config.toml
n_head = 8
qk_norm = false
init_std_qkv = 0.0177
weight_decay = 0.29
MLP neurons of a small language model. Each row is named by its layer, matrix (up: input weights) and neuron, and shows model dimensions 192-319. Each number is 128 + 32 x the weight over its row's rms, rounded and kept within 0 to 255.
After each neuron's rows, "fires on" lists the tokens most often at its 100 highest values on Wikipedia text that the model never trained on. A number after a token or word is its count.

L10.up885 [131 116 114  74 169 126  89 144 120  95  62 158 176 163 109 138 153  92  80 134 148 169 120 102 159 135 162 164 119  61 168 179 150  74 106 139 121 100 133 134  76 178  58  95  53 109 115 128 119 175 120 114 140 149  83 166  77 145 157 114 109 139 140 128 178  98  74 116 126  74 103  92 121 126 132 133  92 112 173 107  97 116 155 160 114  74 114 117 165  89 130 184 124  98 189  75  79  72  61 141 130  83 176  79 119 105  61 147 144 127 184 154  62 131  97 181 109 107 124  65 182  89 106  54 161 167 126 189]
fires on: "| " 21, "a " 15, "198" 8, "202" 8, "200" 7, "- " 7

L5.up1587 [133 170 128 121 118  94 192  89  71 140  66  91  72 117 144 147 109 151 104 108 151 136 165 145 141 172 106  90 137 118 146 115 121 144 130 143 152 111 134 140 110 111 120 121  93 122  80 131  88  89  74 179 163 162 188 129 105 111 151 113  93 139 166  69  78 114  94 115 134 106 152 176 132 113 115 130 113 150 110 164 118 113 147 147  97  79 154 117 130 121  86 141 127 120  61 171 123 133  94 111 108 160 135 110 101  85 159 162 116  88  93 127 137  88 189 122  96 112 150  94 135 142 109 110 146  84  92  99]
fires on: "of " 84

L5.up333 [110 115 129  98  64 112 135 144 138 146 122 158 105 170 107 171 179 119  87 152 120 131 132 117 109 114 135 110 152 186 153 162 100  83 136 143 112 140 137 140 137 195 107 146 162 112 104  99 164 111 135 107 180 137 194  87  77 118  93 117 122 108 109 111 135 140  77 130 135  97 158 191 119 163 190 132 128  91 179 142 115 131  90 123  67  87  73 162 146  95 162 187 135 109 124  81  53 102  75 144 170 120 175 146 139  89 151 121 166 155  61 119  88 218 141 165  89 132 148 145 123 147  81  76 164 154 107 112]
fires on: "\n" 96

L10.up1206 [124 121 103 142 148  96 129 115 201 174 111 152 134  97 179 100 173 144 108 121 163 146 133 139 144  88 124 151 110 112 117 173 121 141 157  79 216 117 160 144 180 111 123 144 149 121  93 119 136 160 142  78 142 162 129 158 123 151 149  97 109 156 134 140 131 114 139 102 158 134 110 190  91 145 141 114 149 124 144 149 128 139 156 157 126 128 115 136  85 102 145 162 110 104 143  85  87 119 128 117 131 150 146 141 116 118 122  77 134 155 103 162 104  89  98 157 124 204 169 134 145 123 114 116 120 156 148 136]
fires on: "and " 32, "of " 23, "for " 12, ", " 6, "on " 5

L5.up1047 [ 86 114 109 113 115 118 140 110 160 143  46 136 113  78  82 198 156 115 110 114 198 138 133 181 155 141 164 106 137 148 103 128 127 162 157 178 144  99  95 141 136 173 112 103 125 134 202 103 125 192 142 207 107 100 137  73 127 102 122 108  77 142 111  68  86 121 119 101  86  85 156 151 133 117 122 139 122 144 129 176  72  99  97 119 129 108 125 172  87 110 171 140 109 135 100  87 104 135 159 180 140 125 190 103 110  94  68 143 137 126  86  99 135 160 163 123 152 178 128 124 113 126 111 167 119 139  84 144]
fires on: "and " 96

L10.up841 [119 140 139 150 106 130 193  95 134 126 125 109 158 131  86 151 134 104 136 150  67 133 124 167 188 236 121 100 146 140 175 182 149 143 138  94 161 133 123 129  87 143 147 140 141 132 161 117 116 127 108 171 110 136 169 120 152 149 140 112 141 128 168 126 114 110  71 114 142 129 169 177  86 137 139 120 119 145 160 144  78 178 128 131 136  78 129  89 105 128 144 149 158 143  27  85 107  95 120  94 127 138 105 107 155  72  74 118 162 138 141 158  93  96 137  97  99 167 114 116 114 106 124 111 136 104 195 131]
fires on: "| " 17, "and " 16, ", " 14, "in " 12, "of " 11, "to " 6

L5.up1768 [ 71 128 228 130  72 104 126  99  94 123  29 129 124 133 107 155 106 173 126 116 142 112 201 162 132 167 165 155  81 105 117 122 155 148  93 133 147  72  86 152 135 117 208 134 150 143  85  96  92  91  97 121 190 174 153  97 110 141 114  92 140 172 168  82 170 126  99  90 166  94 140 135 112 174 130 123  96 110 169 172 110 161 184 125 135 100 105 171 101 121  86 138  81  90  90  82 120 143 117 113 146 187 146 164 156 107 164 130  96 117  82 142 120 115 105 132 136 157 106 114 145 165 100 161 163 176 114 195]
fires on: "who " 34, "that " 34, "of " 11, "which " 4

L5.up1431 [ 80  51 143 100 152 117 166 132 167 123  80  94 124 127 124 111 137 109 117 211 174  96 100 119 105 115 109 116 138 141 149 141 127 121 122 120  97  89 126 142  86 107 148 158 112 175 152 127 124  54 115 157 118 152 130 111 125 161  93 124  85 153 162 101  93 149  71 151 172 145  85 173 116 126 123 106 130 147 121 142 148 134 157  44 106 118 136 183  31  97 121 176 183 157 121  98 115 107 140 152 134 136 181 108  80 141  90 104 127 143 119 122 124 104 171 131 134 129 156 120 128  96 102  87 163 119 197 157]
fires on: "\n" 79, "(" 9, "2" 4

L5.up1138 [111 146 197 168 133 122 122 170  73  91 149  75  91 143  83 143  73  82 139 168 112 141 104 107 158 149  98 176  95 122 163 112  96 104 145  63 159 115 176 123 121 124 199 113 174 101 125  77 159 151 115 100 181 170 138  89 125 160 101 125 127 124 161  87  80 105  98 153  97 162 125 144 114 190 176 139 117 114 167 190 135 158 127 169  86 146 170 135 155 144 103 133 126 162 139 135 132  95 162 164 137 106 126  88 160 120 132 141 111  92 105 159  79 103 165 133 114 158 111 133 133  60 112 101 114 152 119 147]
fires on: "who " 56, "which " 14, "two " 10, "only " 7

L5.up515 [119 160 163  97 119  84 134 102 148 124 105 103 165 111 151 123 171 133 108 152  95  88  93 126 116  84 168 133 130 141 101 133 199 139 131 141 103 112 121 106 162 145  96 131 113 107 129  91 128 171 118  81 162  99 161 125 119 179 151  88 134 121 129 140 154 110  78  77  79 133 135  99 137 161 129 119 111 148 147 139 107 182 134 105  74 182 111 188 107 146 144 150 172  97 126  87 121 117 157 126 135 105 154 149 197 115  62  68 134 126 143  69 120 126 147 182 101 165 140 130 133 116  69 109 108 119 184 142]
fires on: "in " 30, "= " 10, "of " 9, "by " 4

L5.up571 [181 143 180 176 119  62 118 113 138 158 103 104 154 129 125 122 150 117 101 138 119 163  90 133 142 143 136 136 115 163 217 141 127 133  62 123 111 169 111 118 170 101 125 116 140  90  87  63 158 156 138  90 168  68 143 152 154 147 177 115  96 144 126 120 138 106  50 102  84  82  98 133  85 178 147 121 150 151 145 187 153 165  81 120  80 161  95 145 170 133 150 178 115 131 125 122 119 130 120 144 136  49 170 169 204 116 117 121  83  78 128 112 112 141 170 147  79 184 119 124 122 141 133 140  79 141  91 111]
fires on: ": " 34, "in " 27, "= " 21, "at " 10, "on " 5

L5.up166 [ 69 109 115  72 105 106 145 169 122 130   4 129 119 100 128 142 144 114 141 220 168 154 147 137 137 183 172 127 122 147 126 145 121  80 169 135 130  42 155 186 128 114 147 133 106 119 202 168 126 170  96  76 138 130  94 114  85 105  97 108 114 115  69 171  91  85 120 158 163  68 105 133 130 170 101 158  85 129 131 141  98 139 106 117  71 154 154 147  70 121 126 118 139 120 152 109  94 121 100 100 134 173  79 138 107  93 163 126 157 145  75 179  76 155 113 147 107 161 159 104 112 118 149  89 148  95  60 129]
fires on: "\n" 71, "| " 18, ") " 5

L5.up403 [103  93 121  86  94  92 122 177 149 102 108 138  78 111 106 123 139 100  87 186 148 110 100 140 122 124 121 152 195 142  87 155 135 131 101 133 142 107 111 133 154 231 127 123 126 107 123  92 211 133 108  91 111 106  92 170 163 119 112 140 142 134 114 131 224 171 115 117  45 153 161  97 160 164  90 119 113 135 143 119 152 140  39  95 139 127 104 144 127 142 137 157 122 130  78  98 149 118 124 125 130 125  92 148  95 115  99 172 154 135 109 154  90  93 159 166 121 139 126 103 147 135  90 158 152 166 117 170]
fires on: "| " 45, "and " 35, "|" 5, ". " 4

L10.up1398 [131 151 152  76 157 160 129 118 162  93 139 129 120 107  56 129 186 129 116 114  87 142 111 151 160 156 147 138  96 126 144 156  93  76 108 145 119 163 111 164 173 168  55 110 106 115 106 125  88 141  57  93 135 112  96 152  88 168 183 166  99 135 171  94 132 134 190  95 123 132 104 174 155 188  87  94  95 143 160  88 175 193 149 148 151 118  99 125  92 149  78 102 153 151 108  54  98 135 190 100 213 151 134 142 133 143 114  64  94 166 169 145  97 163 149 113 139 121 122 101 121 117  94 129 162 121 176 113]
fires on: "| " 40, "; " 14, "202" 8, "\n" 7, "–" 4, "January " 4

L5.up72 [113 127 103 139 140  94 112 189 139 124  92  96 151 155 131  92 205 116 123 173 139 103 156 179 127 135  95 115 189 107 116 122 124  96 160  97 210 132 138 222 153 115 146 133  71 129 129 100 131 109  99 137 131 104  95  99 145 145 144 122  31 190  91 150 111 161 135  39 147 107 124 112 110 194  77 137 138 128 170 151  70 112 122 159 147 104 115 149 132 124 175 143 144 114 113 140 156 117 165  90 182 151 125  67  63  57  81 141 151 122 141 168 124 165 121 111 161 241 136 106 154 109 131 115 181 151 124 157]
fires on: "of " 64, "or " 10, ", " 8

L10.up515 [ 69 143 124 119  80 107  71 116 126 136  52 146 143 152 135 159 110 115  87 109 109 128 139 138  95 165 164 131  99 170 103 109 141  67 102 156 129  66  93 103 126 196 142 144  91 123 110 155 160 128 129 135 169 136 154  71  80 180 142 148  91  94 152 122 112  98 149 149 129  83  83 115 180  97  98  94  88 118 143 122 129 183 108 129 121 139 122  91  88  79 112 131 181 153 170 112 120  20 110 161  93 161 172 123 170 111 132 119 148 137 147 129 116 134 116 154 149 167 180  82  89  86 125 112 177 135 105 173]
fires on: "r" 34, "| " 10, "D" 7, "j" 6, "J" 5, "ew" 4

L10.up974 [158  50 105 109 111 131 112 117 122 124 142 158 164  81 100 146 129 140 137  96 178 121  90 156 106 122 104 114 111 123 156 117 145 129 174 151 131 174  92 155 100 151 132  71 186  90 134 130 197 129 139  43 139 197 122 109 122 158  81  85 109  97 149 155 131 177 174  57 154 121  94 134  89  85 175 163 161  86 161 156 154 162  92 190 116 119 106 124  97 156  95 175  89 111 118  71  67 102 141 126 144 147  93 160  98 169 103 111 173 121  94 199  83 110 110 143 141 100 113  76  89 151 102 119 135 149 147 114]
fires on: "was " 23, "as " 18, "Ch" 5, ", " 5, "a " 5, "first " 4

L5.up487 [131 132 219 145  71  95 116 137 162 129 104  82 136 180 154 114 143 131  99 123 124 175 129 138 152 137 126  87 186 183 163 101 144 130 130 137 128 160 127 155 168 128 128 123 143 141 149 150 113  76 119  61 160 163 144 136  75  91 117 127 128 172 114 119 103  72  81  73  74  90 101 138 117 155 126 100 105  87 173 140 104 174  37 121  75  81 150 139 147 119 127  91 180 168 155 166 103 110  97 121 184 183 155  85 147  51 120 139  96 165 115 138  92 130 161 153 132 136 139  72 114 132 106 114 164 157  64 130]
fires on: "\n" 65, "\"" 22

L5.up1134 [115 124 141 126  84 126 131 210 161 189 161 123 119 107 103 140 160  95 113 172 116 134 155 102 124 172 178 147 112 162 206 120  95  95 193 146 139 170 161 169 146 178 116 144 120 112 151 112 119 111 110 115 162 148 156 135  46 197 101 116 111 164  95 148 134 131  81  79  86 126 168 140 131 168 138 135 134 110 146 170 111 137 132 116  67 105 106 208 151 143 151  96 172 109 171  96 121 140 165 132 152 106 166 123  79  95 120 102 160 115  91 126  95 147 179 130 105 182 129 127 117 104  77  73 192 135 123  87]
fires on: "\n" 82, "- " 12

L5.up1901 [ 65 128 126  67 160 111 152 190 134 132  76  50 165 124 121 115 120  61  98 197 149 118 150  75 131  94 112 139 109  86 117 134 120 118 158 135 158  93 107 162 122 114 178 114 143 143 121 108 124 107 127 107 171 118 124 143  81 165 143 123 139 158 133 159 101 122  72 101 163 139  77 178 143  99 107  80 102 177 152 163 116  95 135  66  80 149 129 152  69 128 147 113 128 179 170 102 123 112 132 160 142 119 148 102 124  94  97 133 124 159 123 121 116 170 176 125 133 174 126 107 115 107  89  83 147  93 126 182]
fires on: "\n" 94, ";" 4

L5.up1548 [132 101 158   0 126  97 122 106 127 187 109  96 106 162 143 168 143 139 119 157 143 195 123 172 120 147 145 105 108 110 163 128 138 130  99  93 104  87 140 145 139 150 104 175 137  84 118 181 167 165 120 168 131 133 110 154  96  75 121 160  69  76 130 101 150 112 107 124 130  65 154 150 119 190 124 147 102  97 147  79 166 128 148 192 120 129 102 112  98 111 159 102 166  71 131 111 106 130  75 147 112 117 216 141 134  82  87 115 144 132  86 131  58 101 122  70  94 161 154  59 158 130 136 101 154 109 130 124]
fires on: ", " 32, "4" 11, "6" 10, "5" 9, "0" 7, "3" 7

L5.up110 [108 125 112 102 139  92 178 142 135  98 122 101 135  99 135 130 122  83  93 144 147 116 145 109 155 152 186 138 150 109 131 117 117 147 131 156 171 105  97 162 132 222 127 133 124 167 183 166 137 139  97  85 160 149  59 171  95 120 109  89 117 132 146 123 179 125 125  87  61 114 131  97 146 118  96  59 130 133 138  72  99 103  76 166 102 129  74 199  82 133 164 169  95 212  51 105 111  92 207 134  91  77 123 154  96 134 125 165 108 109  43 122  73 128 152 157 102 204 153  59 157 160 121 123 178 114 121 141]
fires on: "| " 98

L5.up2020 [121 111 154  70  77  86 133  92 162 188 101 141 179 131 146 152 160 118  36 157 135 163 145 136 108 135 118 129 176 116  88 115 113 149 133  93 109 110 116 164 112 206 138 182 127  66 201 132 175 152 122 148 149 137 108 150 115  77  98 140 105  97 103 140 127 159 122 105 132  97 162 167 199 132  96 114 108 105 130 110 115 148 115 172  98 117 121 132  99 111 145  86 161  92 120 141 106  92  66 126 140 164 177 103 148  63 192 133 119 110  23 143  64  98 122  83 139 197 140 107 183 149 138 112 189 137 153 148]
fires on: ", " 95

L5.up375 [124 143 112  97 105 137 124 126 136 132  56  94  93 143  91 136 128 134 115  90 153 140 114  79 134 149 136 142 128 155 167 152 187  88  76 155 123  98 170 141 154 162 145 129 128 132 169 125 125 108 116  67 158 135 113  90  89 154 165 128 121 111 123 169 113 136 142 116 148  57  72 200 131 183 137 157 124 128 117 134 167 176 106  95 117 124 154 122 134  76  96  98 114 134 171 149 122 124  78  73 146 215 114 160 194 114 155  90 129 159 162 144 122 107  89 132 134 109 121 102 104 140 111 134 151 105  71 116]
fires on: "| " 30, "\n" 28, "; " 5

L5.up896 [ 88  98  97 149 155 128 149 197 113 121 138  92 121 152 167 101  81 144 115 140 145 170 110 108 137 144  76 151 127 114 163  96 122 116 144 163 126 151 109 146 119 180 134 139 153 106 176  98 114  91 159 113 183 144 116  84 154 160 145 138 113 172 165 122 102 154  98 130  57 150 127  86 133 124 113 133 169 109 148 131 110 100 131 116 120 109 121  88  82 134 129 143 146 159 125 116 189  97 122 167 153 163 131 109 131 111 124 141 138 126  78  94  92 124 118 159 115 159 136 139 111 141 108 108 135  89 139  90]
fires on: "s " 46, "the " 33, "its " 8, "his " 4

L5.up384 [ 72 119 107  90 128 140 123 169 129 174 104 104  96 173  80 144 120 129 103 147 143  88 189 102 143 103 188 143 124 124 166 160 108  93 142 125 188  96 171 115 134 145 146 152 109 111 173 123 152  76 104  90 183 116 133 158 102 161  94 128 128 130 116 137 151  67  82 152 153 122 138 123  99 143 134 155 145 121 192 147 132 173 111 110  74 108 129 132 119  90 145 135 143 150 106 109 128 114  97 131 150 102 168 146  71  19 132 170 111 128  98 159  98 145 182 127  94 166 143 141 155 139  68  77 184 125 125 117]
fires on: "| " 70, "\n" 23

L10.up1779 [109  98 134 155 108 112 106 103 103 156 123 119 138 123 134 148 129 136 165 106 165 150  93 214 118 149 132  79  78 166 106  71 117 102 135 146 161 172 111 147 152 150 160 122 137  80 132 130 149  89  88 118 196 189 129 153 152 200 148 129 180 159 152 164 183 169 191 115  81 126 173 151 104 120  97 124 162 152 123 127 122  74 107 193 108 102 139 101 132 147 129 146 118 111 145  83  53  75 147 146 128 198  96 111 175  65  95 132 191 102  65 138 105 111 100 107 133 131 148 145 138 110  61 136 150  93 169 125]
fires on: ", " 24, "the " 12, "as " 11, "th " 6

L10.up1301 [108  69  94 105 185 149 103  92 134 170 126 123 153  59 137  82 151  13 169  61 137 148 139 170 176 121 101  54  68  94 134 144 115 127  83 173 116  88 125 106 165  87  83 128 107 157 117 121 125 118 126 106 156  68 124 208 102 152 110 129 179 127 122 113 129 164  68 153 119 130  74 133 130 108 128 127  88 117 203 117 132 169 166 115 112 141  96 160  65 136 208 129 142  88 130  66  80 128 132 159 135 108 132 164 138 119 181 102 120 119  58 135  85 105 130 151 137 104  89 109 128 148 115 130 174 112 111 141]
fires on: "| " 24, "–" 13, "201" 8, "." 5, "200" 5

L10.up160 [128  61 138  76 145 134 195 128  95 142  71  91 109  57 107 129 170 123  90  82 135 134 163 182 228 120  74 174 140 116 110 130 113  93 127  78 174  89 143 146  54 139 163 157  97 137  66  96 157 184 158  88 146 139 120 117 158 130  69  90 115 179 161 158 163 125  97  88 108 136 133 208 139 121 145  60 143  91 142 115 137 134 131 196  72  72 102 122 201  91  81 132  93 123 146 108 123 115 169 168 116 108 115 166 136 111 146 166 137 125 123 105 118 141 170 110 160 144 131 114 105  79  94  99 160 101 165 111]
fires on: "| " 31, "200" 19, "201" 15, "199" 8, "197" 5

L5.up500 [ 82 119 105 155 139 117 134 150 190 172  99 135 112 101 139 156 127 158 155 145 104 129 170 105 174  75  99  56 132 180 134 117 138 153 145 169 125 144 130 137 131 134 167 194  96 107 134 160 161 133 145 108 141 118 114 123  84  74 125  83 126 188 123  82 102 153  88 103 146  58 140 168 128 126 121 135 159 138 147 122 135 130 149 155  87 175 123 178  77 103 172 152 166  90 138 109  54 121 104 108 113 163 121  98  78 159  71 122 110 102  52 151  81 145  96 148 122 190 152 121 128 110 127 127 127 139 121 106]
fires on: "| " 78, "(" 18

L5.up1229 [115 101 112  94 111  82 145 173 111 100 114 120 115 128 136 151 135 135  88  92 175  91 154  95 174 117 171 115 187 144  92 176 175 156 130 110 153  92 126 227 135 164  66 158  80 120 129 132 121  98 110 155 122  98 121 106 119 144  92 145 125 144 109 103 195 159 125 127  29 161 168  88 144 122 109 127 100 148 161  97 123 134  61 151  98  78 146 139 123 106 171 145  85 125 109 128 142 131 118 100 131 145 108 130 153 123  93 141 132  93  43 113 144 120 144 166 123 151  77 103 142 189  99 100 141  86 181 166]
fires on: "| " 58, ". " 10, "; " 7, "|" 4

L5.up1292 [ 82  80  92 113 101  80 105 157 112  91 125  27 147 148 130 109 107  95  93 148 106 134 101 144 122 154 144 165 190 107 119 128 137 189  77 130 127 123 146 119 127 193 181 111 142 165 159 141  95 169  51 100 162 110 109 138 145 108 181 130 171 103 142 143 198 136 145  70  67 154 149  68 156 174 109 111 135 153 118 127 157 127 142 105 101 137 180 103  98 119 142  99 129 124  72 118 130 123 180  86 127 125 121 121 142 107  82 140 112 119 129 163 101 147 111 129  66 140 133  76 166 142 117 156 175 116 116  86]
fires on: "| " 45, "; " 21, " " 17

L5.up1532 [120 128  98  61 116 120 119  99 219 162  86 140 115 165  95 153 163 183 121 131  60 103 173 167 117 159 156 179 141 135 105 142 135 124 128 156 154 109 119 133 147 123 152 145 157  92  91 103 101 187  76 133 107 112 104  97  95  97 169  93 172 131 143 119 140 103 138 144 151  98  61 209 102  96  73 112 153 119 123 158 147  83 129 120  88 170 108 137 126 142  99 137 157 186 114 124  26 139 104  91 119 139 131 134  50 172 143 111 180 144 146  82 110 118 141 165 107 182 130 105 132  94 118 152 169  69 127 116]
fires on: "| " 28, "(" 13, "; " 8, ", " 7, "ur" 5

L10.up1373 [ 78 101 120 131  55 108  98 147 136 154  43 149 167 102 103 104  86 128 138 182 125 151 110 173  94 160 140 151 186 104 167 133 150 146 117  86 130  94 180 134 108 116 117 169 117 156 162  73 132 125 103  80 139 167 101 117 107 135 120 137 102 130 127 112  95 136 209 166 172  90  98 156  96 162 135 165 144  93 130  46  90 101 161 147 105 102 106 130 158 130 136 115  93 153  84 120 100 135  86  58 149 119 140  97 109 138 123 124 201 125 157 134 204 136 196 160 160 212 152 106  94 127 168 142 161 162  82 119]
fires on: ", " 25, "\"" 14, "and " 10, "by " 6

L10.up1522 [184 137  54 107 160 112 124 134 164 129  80 144  88 166 113  97 115 122  71 148 136 139 111 116 116 158 121  77  90  89 139 148  97 161 103  62 171 157 180 148 107 117 129  74 167  83 104 131  85 142 140 138 153 112 134  95 133 160 159 157  70 165 149 160 113 116 116 148  98 148 118 141 129 147  68 131 128  82 163 126 133 107 144 113 105 125 143 144 129 151 118 126  39 173 112 125 156  73 101 115 130 136 126 124  86 111 129 169 122 103 139  90 126 130 104 137  84 184 143 117 162 132 122 106 180 117 103  90]
fires on: "\"" 62, "its " 7, "most " 5, "over" 4, "s " 4

L10.up1412 [106  62 142  94 106  80 120 135 147 167 123 146 103 136 158 153 139  94  74 151 155 147 149 146 157  86 100 181 102 117 155 133 117 118 176 125  76 127 130 151 118 178 164  55 137 131 124 120  85 156  78 146 124 129  89 149 141 150 167 115 150 155 161 142 137 173 126  89  83 151 107  81 125 108 106 123 123  93 146 166 111 118 193 166 138  84 105 141 114 119 206 178 120  93 140  96 108 141 134 124 169 203 160  74  82  75  93 191 129 136 133  99 116 126 175 115 115 101 130 120 195 202 128  75 154 162 148  86]
fires on: "201" 27, "200" 24, "198" 13, "199" 8, "195" 5

L10.up678 [141 153 107 150 100 111  76 127 143 180 111 156 125 114 137 181 148 157 152 161 184 137 113 151 114 136  66  97 123 111 139 117 102 158 170 121 230 115 118 124 143 158 105 119 108 164  82 100  95 168 124 117 112 135 135 149 165 158 116  84  96 142  82 156 130 140 137  59 125 106  90 156  65 102  72 105 161 111 136 122 118 141  92 160 157 179 162 137 107  55 161 178 122 157 107  30 107 116 149 111 145 122 132  82 146 162 154 130 169 150 144 151 146 134  83 112 158 189 128 107 129 162 117 134 141 128 109 142]
fires on: ", " 31, "to " 16, "and " 11, "- " 10, "\"" 5, "as " 4

L5.up741 [ 88  98 196 112  96  78 139  96 114 113  66  94 112  87 166 163 157 125 123 118 105 143 129 124 179 104 162  85 133 102 138 102 189 133  93 136 114 112 140 136 138 174 116 123  96  91 158 115 125 105 110  93 141 120 103 110 112 104 101  67  90 142 118 118 143 133  74 118  84 112  91 160 158 139 133 119  56 154 131 120 103 155 107 151 134 112  98 101 116 101 108 156 134 187 138  75 116 121 109 100 185 119 173 160 108  73 134 139 137 150 140 129  72  60 126 102 121 131 169  84 174 119 101 106 140 148 151 130]
fires on: "198" 24, "201" 11, "200" 11, "197" 9, "199" 9

L10.up712 [ 66  85 140 171 106 134 171  56 142 151  94 155 123 100 134 189 110 109 171 148  62 162 149 146 181 149 168 159 173  95 172 134 109  36 124 130 144 113 161 169  88 120 172 153  83 164 115  82  85 149 152 137 122 126  97  80 162 140 112 115  52 155 131 129 149 121 160 143  90  92 142 149  86 146 138 125  80 117 140 116 105 142 169 136 127  97 132 140 102 102 224 126 103 143 105 119 141  80 162 144 136 146 165  83 126  84 124 100 156 143 107 122 160 118  67 162 167 179 142 152  78 145 101 106  92 137  98 104]
fires on: "which " 44, "that " 40, "and " 4

L10.up243 [136 113 142  70  83 164 137 123 156 171 147 104  99 151 195 111 140  91  97 174 148 118 112 227 180 132 116 118 130 138 177 100  99  91 101 167 105 113 109 172 141 191 101 101 155 110 184  58 120 106 138 100 105  84  65 155 112 158 148 111 174 141 180  78 133 151  84 124 133 169 145 118 139 178 131 139 112 122 129 111 163 150 112 135 142 119  74 137 117 102 175 196 155  97 168 113 106 113 172 144 150 193 124 109 118 111 105 148  87 168 139 158  89 139 195 117 165 137 110 111 149 150 137 104 141 148 176 102]
fires on: "| " 25, "201" 15, "200" 11, "199" 10, "202" 5, "; " 5

L10.up1852 [110 130 114  63 109 116 100 113  19 105 121  62 106 125  54  99 107  88  67 162 185 111 123 184 155 127 160  50 158 132 174 124  84 178 121 111 111 151  86 155  72 138 137 121 137 157  90 125 109 107  91 156 163 148  69  95  82  77 157  98 125 118 116 110 162 167 107 133 156 138 143 190 114 165 106 103 131 144 175 105 133 130 125 132 139  73 150  87 136 106  99  70 160 159 107 114 116 201 139 104 126 111 120 133  99  96 229 142 120 127  87  69 111  90 255 155 116 148  82 137 152 181 118 143 122 166 161 135]
fires on: "| " 46, "of " 9, "and " 5, "|" 4

L10.up817 [ 90  89 142 141 170 133 152 165 140 143 133 106 143  91  93 174 161  99 110 110 136  97 133  95 158 146  92 142 120 165 185  77 140  77  89 102 168 131 104 150  65 138 233 104  77 107 143  91 153 195 148 130  98 162 116 118 213 126 121 101  82 179 125 185 153 145 151  75 100 103 107  94  72 152 120  71 135 135 174 102 143 150 149 150  96  80 155 103 152 103 159 137 102 148 124  91 158 178 119 176 142  54 140  94  63 134  87 118 148 110 144 158 134  84 112 136 192 103 138 185 115  93 112 137 122 122 140 143]
fires on: "and " 18, "201" 15, "200" 15, "199" 11, "198" 9

L5.up1702 [142  85 115  85 134  31 180 212 149 127  69 124 187 102 107 116  97 109  63  90 182 100 144  79 146 150 105 136 188 157  77 133 121 183 102 138 163 132 106 120 146 191 154  79 148 103  65 160 198 133  99 108 115 107 128 136 123 105 147 162 135 128 135 154 160 102 130  70  57 173 155 110 139 139  81  87 147 145 109 106 156 106  88 130 105  92 163 159 175 115 173  95 119 172 126 104 112  95 108 101 125 122 167 144  70 121  64 147 132  71  86 162  87 128 127 105 134 169 167  89 153 151 112 166 141  61 155 159]
fires on: "| " 92, "s " 7

L5.up309 [125 157 124 145 121 127 172 138 173 156 143 134  77 177 173 172 133 126 152 116 160  93 128 131  99  78 190 125 117 162 149 161 110  83 166  74 171 110 148 138 152 176 118 168 132 118 175  93 157 155  96  87 148 105 176 152  77 117 130 103 133 139 110 204 119 173  64 115 107 150 145 121 161 129 123 116 105 136 159 157 123 140 112 159  85 106 118 158 153 138 121 124 102 140 157 120 112 147  87 149 181 119 196 154 125  84 140  85 119 116  73 138 144 117 172 153  96 154 114 174 107 153  74  77 173 139 123 143]
fires on: "\n" 53, "| " 19, "==" 5, "\n\n" 5

L5.up907 [165  49 110 149 141 118 100 121 147 123 174 117 169 153 109 232 147  92 160  95 102 121  85  70 123 154 155 135 169 187 137 116 127 164 111 197  87 137 140 143 115 147 125 110 115  82 159 139 115 144 129 142 160 118 135 132  61  91 151 114 154 128 117  73 174 201 130 132 135 160  68 155 140 125 113  99 102  83 149 142 168 161 102 173 118 109 147 105 115 123 120  99 172 158 125 134 130 137  94 171 121 119 134 121 149 117 119 141  89  99  91  92 149 176 113 138 150 128 138 108 146 103 131 111 122 138  76  81]
fires on: "| " 40, "az" 9, "ison" 5, "spent " 4, "ome" 4

L5.up1263 [ 15 109  89 132 117 136 133 111 221 106  79  90 127 111 116 129 117 125 129 187 122 157 136 118 120 126 141 121 132 134  75 102 133 162 163 176 112  76 133 157 133 145 144 142 145 126  83 156 125 164 120 131  82 132 111 123 154  98 143  37 156 156 124  65  74 160 130 120 107  81 104 144 137 183 111 110 118 154 127 131 122  74 112  85 122 172 109 176  64 150 140 166 130 213 123  74  77 150 179 127 114 127 119 106  78 163 140 137 123 153 119 135  83 153 160 165  61 202 133 125 118 159 146 167 114  87  86 134]
fires on: "| " 86, "; " 8

L10.up307 [138  61 147 171 157 130 120  98 113 194 107  98 111 142 103 144 120  55 124 135 196 133 161 209 172 170  99 147  92 139 166 139 117 111  80 219  90 120 150 176 125 132 162 101  49 118 131 115  23 164 130 107 131  77 121  93 148 172 124 124 121 149 176 104 171  67  87 164 126  73 149 133  92 149 147 133 200 118 183 158 141 111 177 162  90  67 149 168 104 118 188 110  90 125 138 114 116 170 136 131 115  95 111 113 145 128 206 108 126 129 132 136  94 113 160 121  90 141 140 133 126 124  85 103 112  98 103 126]
fires on: "and " 22, "to " 18, "or " 8, "Gh" 8, "| " 6, "– " 5